Weights of a small transformer language model: 6.55M parameters, 3375 steps.
MLP neurons of a small language model. Each row is named by its layer, matrix (up: input weights; down: output weights) and neuron, and shows model dimensions 16-79. Each number is 200 + 30 x the weight over its row's rms, rounded and kept within 0 to 999.
After each neuron's rows, "fires after" lists the tokens most often just before its 100 highest values on Wikipedia text that the model never trained on.

L2.up71,228,219,221,178,208,147,121,167,160,264,161,226,222,241,168,161,201,253,234,231,217,154,184,206,188,215,151,235,232,213,204,213,221,234,200,194,153,229,233,212,170,258,242,156,177,216,188,234,208,215,224,196,200,180,146,227,232,199,176,205,185,215,160,174
L2.down71,198,178,264,231,213,218,169,122,229,207,207,195,213,207,169,189,174,218,232,212,180,229,193,246,179,240,205,171,223,218,185,193,197,213,208,260,146,223,259,188,230,198,189,235,181,165,216,221,181,244,221,225,254,151,202,173,149,174,225,222,203,219,124,191
fires after: " de", " De", " pro", " re", " |"

L2.up236,217,186,228,216,158,244,165,215,186,166,178,246,267,130,187,187,266,186,208,200,201,170,175,198,199,187,177,183,210,173,212,144,189,194,248,267,188,258,187,183,218,194,206,159,165,254,192,207,209,167,214,200,235,212,181,221,190,234,173,219,250,239,181,191
L2.down236,200,207,191,149,208,222,192,132,188,218,211,215,232,199,256,218,173,193,217,211,179,184,201,206,226,168,203,185,220,196,148,237,232,218,151,187,216,246,176,221,129,178,192,190,156,194,252,210,194,152,199,221,156,220,193,247,206,189,186,200,208,183,232,197
fires after: " M", " ", " mi", " h", " E"

L3.up253,196,225,239,234,251,242,196,265,222,183,240,151,186,184,216,217,194,195,195,172,169,239,232,200,181,192,197,177,152,203,165,168,188,157,205,234,190,208,147,191,223,164,173,172,170,246,192,255,177,252,212,145,200,205,236,228,180,199,200,126,225,163,234,172
L3.down253,189,230,194,210,208,226,204,238,238,200,226,155,190,216,196,200,173,196,191,172,151,209,223,185,217,162,157,211,230,190,209,230,210,270,198,158,201,225,193,184,203,256,226,183,221,138,172,213,173,198,211,250,245,233,187,190,255,181,226,182,199,198,230,198
fires after: " a", "H", "D", "A", " A", "L"

L4.up285,203,217,194,206,238,185,237,196,241,236,219,172,193,153,145,229,263,235,262,144,218,175,211,178,238,195,202,203,198,205,186,248,159,182,198,251,197,199,181,166,279,202,200,178,141,158,227,196,254,195,208,221,167,220,171,230,214,177,159,144,217,198,225,221
L4.down285,158,158,205,217,187,220,155,158,178,172,162,220,227,228,216,182,195,187,173,167,238,202,273,206,175,197,171,202,198,167,170,218,198,254,149,219,216,198,203,214,167,221,226,235,208,145,139,158,259,170,232,232,202,186,194,186,237,226,172,213,224,218,196,161
fires after: "ma", " ma", "el", " cl", "g", "em"

L3.up587,189,244,183,197,158,242,143,225,219,173,213,201,164,165,203,197,219,121,237,202,160,206,224,241,207,185,173,180,209,191,171,141,232,238,194,205,179,165,179,139,163,229,207,164,176,242,182,258,152,228,161,179,213,165,182,163,175,203,114,163,216,157,183,168
L3.down587,154,210,201,207,241,202,189,223,212,183,226,158,187,202,198,229,208,221,269,222,182,177,195,199,227,159,193,140,187,204,166,155,204,222,218,234,194,200,186,190,142,188,198,196,214,186,139,208,221,217,196,162,245,200,206,178,224,203,225,189,175,168,213,180
fires after: " ", "D", " under", "L", "y"

L3.up420,203,212,196,205,222,208,222,167,270,207,177,196,135,156,145,173,268,198,214,174,246,197,206,192,183,161,179,201,202,221,184,154,209,142,214,163,236,211,175,245,180,224,232,222,201,227,173,183,206,161,223,264,181,207,182,161,163,167,229,168,257,204,238,160
L3.down420,213,193,197,193,209,195,181,195,126,218,210,226,242,226,217,206,154,187,143,246,157,218,239,198,182,195,154,185,242,212,204,240,204,227,184,216,235,173,209,211,212,202,153,208,217,162,213,201,222,253,218,188,165,146,247,189,241,205,192,172,194,191,207,218
fires after: "ma", "lu", " U", "u", "g", " wh"

L3.up335,205,214,250,249,207,221,201,253,145,187,190,144,145,170,226,227,229,194,180,222,178,212,240,219,188,200,176,200,197,157,166,155,208,211,202,249,236,231,240,206,165,220,183,193,192,254,193,206,174,212,166,193,199,170,200,268,223,172,174,200,197,222,180,185
L3.down335,204,190,185,202,197,208,206,188,215,226,181,197,199,224,137,224,147,195,247,213,275,235,215,182,201,212,186,185,188,214,255,193,178,233,197,220,232,220,264,156,189,211,193,152,187,154,223,222,241,130,165,177,192,183,172,202,245,216,212,175,266,195,185,204
fires after: "s", "-", "ir", "y", "wi", " "

L10.up727,231,263,219,181,222,189,151,165,180,226,177,171,234,244,222,178,188,218,214,161,246,188,206,246,177,212,186,223,167,234,190,230,189,148,215,185,208,265,171,160,169,188,249,167,216,193,222,229,129,224,292,205,189,203,169,161,171,207,168,149,173,226,222,226
L10.down727,239,219,211,213,193,149,207,244,165,194,208,146,208,221,237,209,215,179,190,193,191,228,188,191,229,198,231,205,227,173,205,228,222,190,273,186,209,208,237,229,178,216,205,199,207,209,201,204,263,182,168,202,167,157,152,168,153,159,201,179,216,224,215,263
fires after: " ", " a", "W", " the", "van", " P"

L8.up396,188,207,213,203,218,201,227,271,148,154,198,177,272,218,199,209,203,235,240,171,133,185,158,223,225,173,163,198,199,124,231,185,229,223,209,204,246,255,174,179,193,206,197,163,188,198,203,165,186,190,203,212,224,179,175,195,167,138,140,201,243,250,200,191
L8.down396,224,221,204,223,203,192,238,164,208,178,182,178,273,236,188,161,226,227,215,219,203,164,192,219,215,161,124,161,227,196,256,211,171,197,223,188,219,216,216,165,193,287,135,234,217,213,171,191,176,202,208,227,175,241,208,196,264,239,234,240,97,195,182,217
fires after: " re", " ", " h", "um", " mo", "n"

L2.up127,219,225,164,179,162,201,219,167,202,272,198,171,191,171,160,199,231,179,251,258,251,169,143,208,217,149,220,160,202,215,217,165,213,239,210,202,182,173,217,202,165,225,217,178,232,273,178,150,230,214,214,197,183,185,181,217,161,208,201,185,196,254,191,209
L2.down127,218,145,228,210,202,208,148,190,148,178,228,163,157,170,190,253,179,189,172,156,173,198,182,213,211,219,207,215,172,191,208,251,187,187,126,174,221,223,227,207,192,196,201,215,223,129,211,208,155,242,224,213,176,176,209,200,194,141,219,230,186,184,204,217
fires after: " re", " pro", " Tra", "tern", " Vi", " Ja"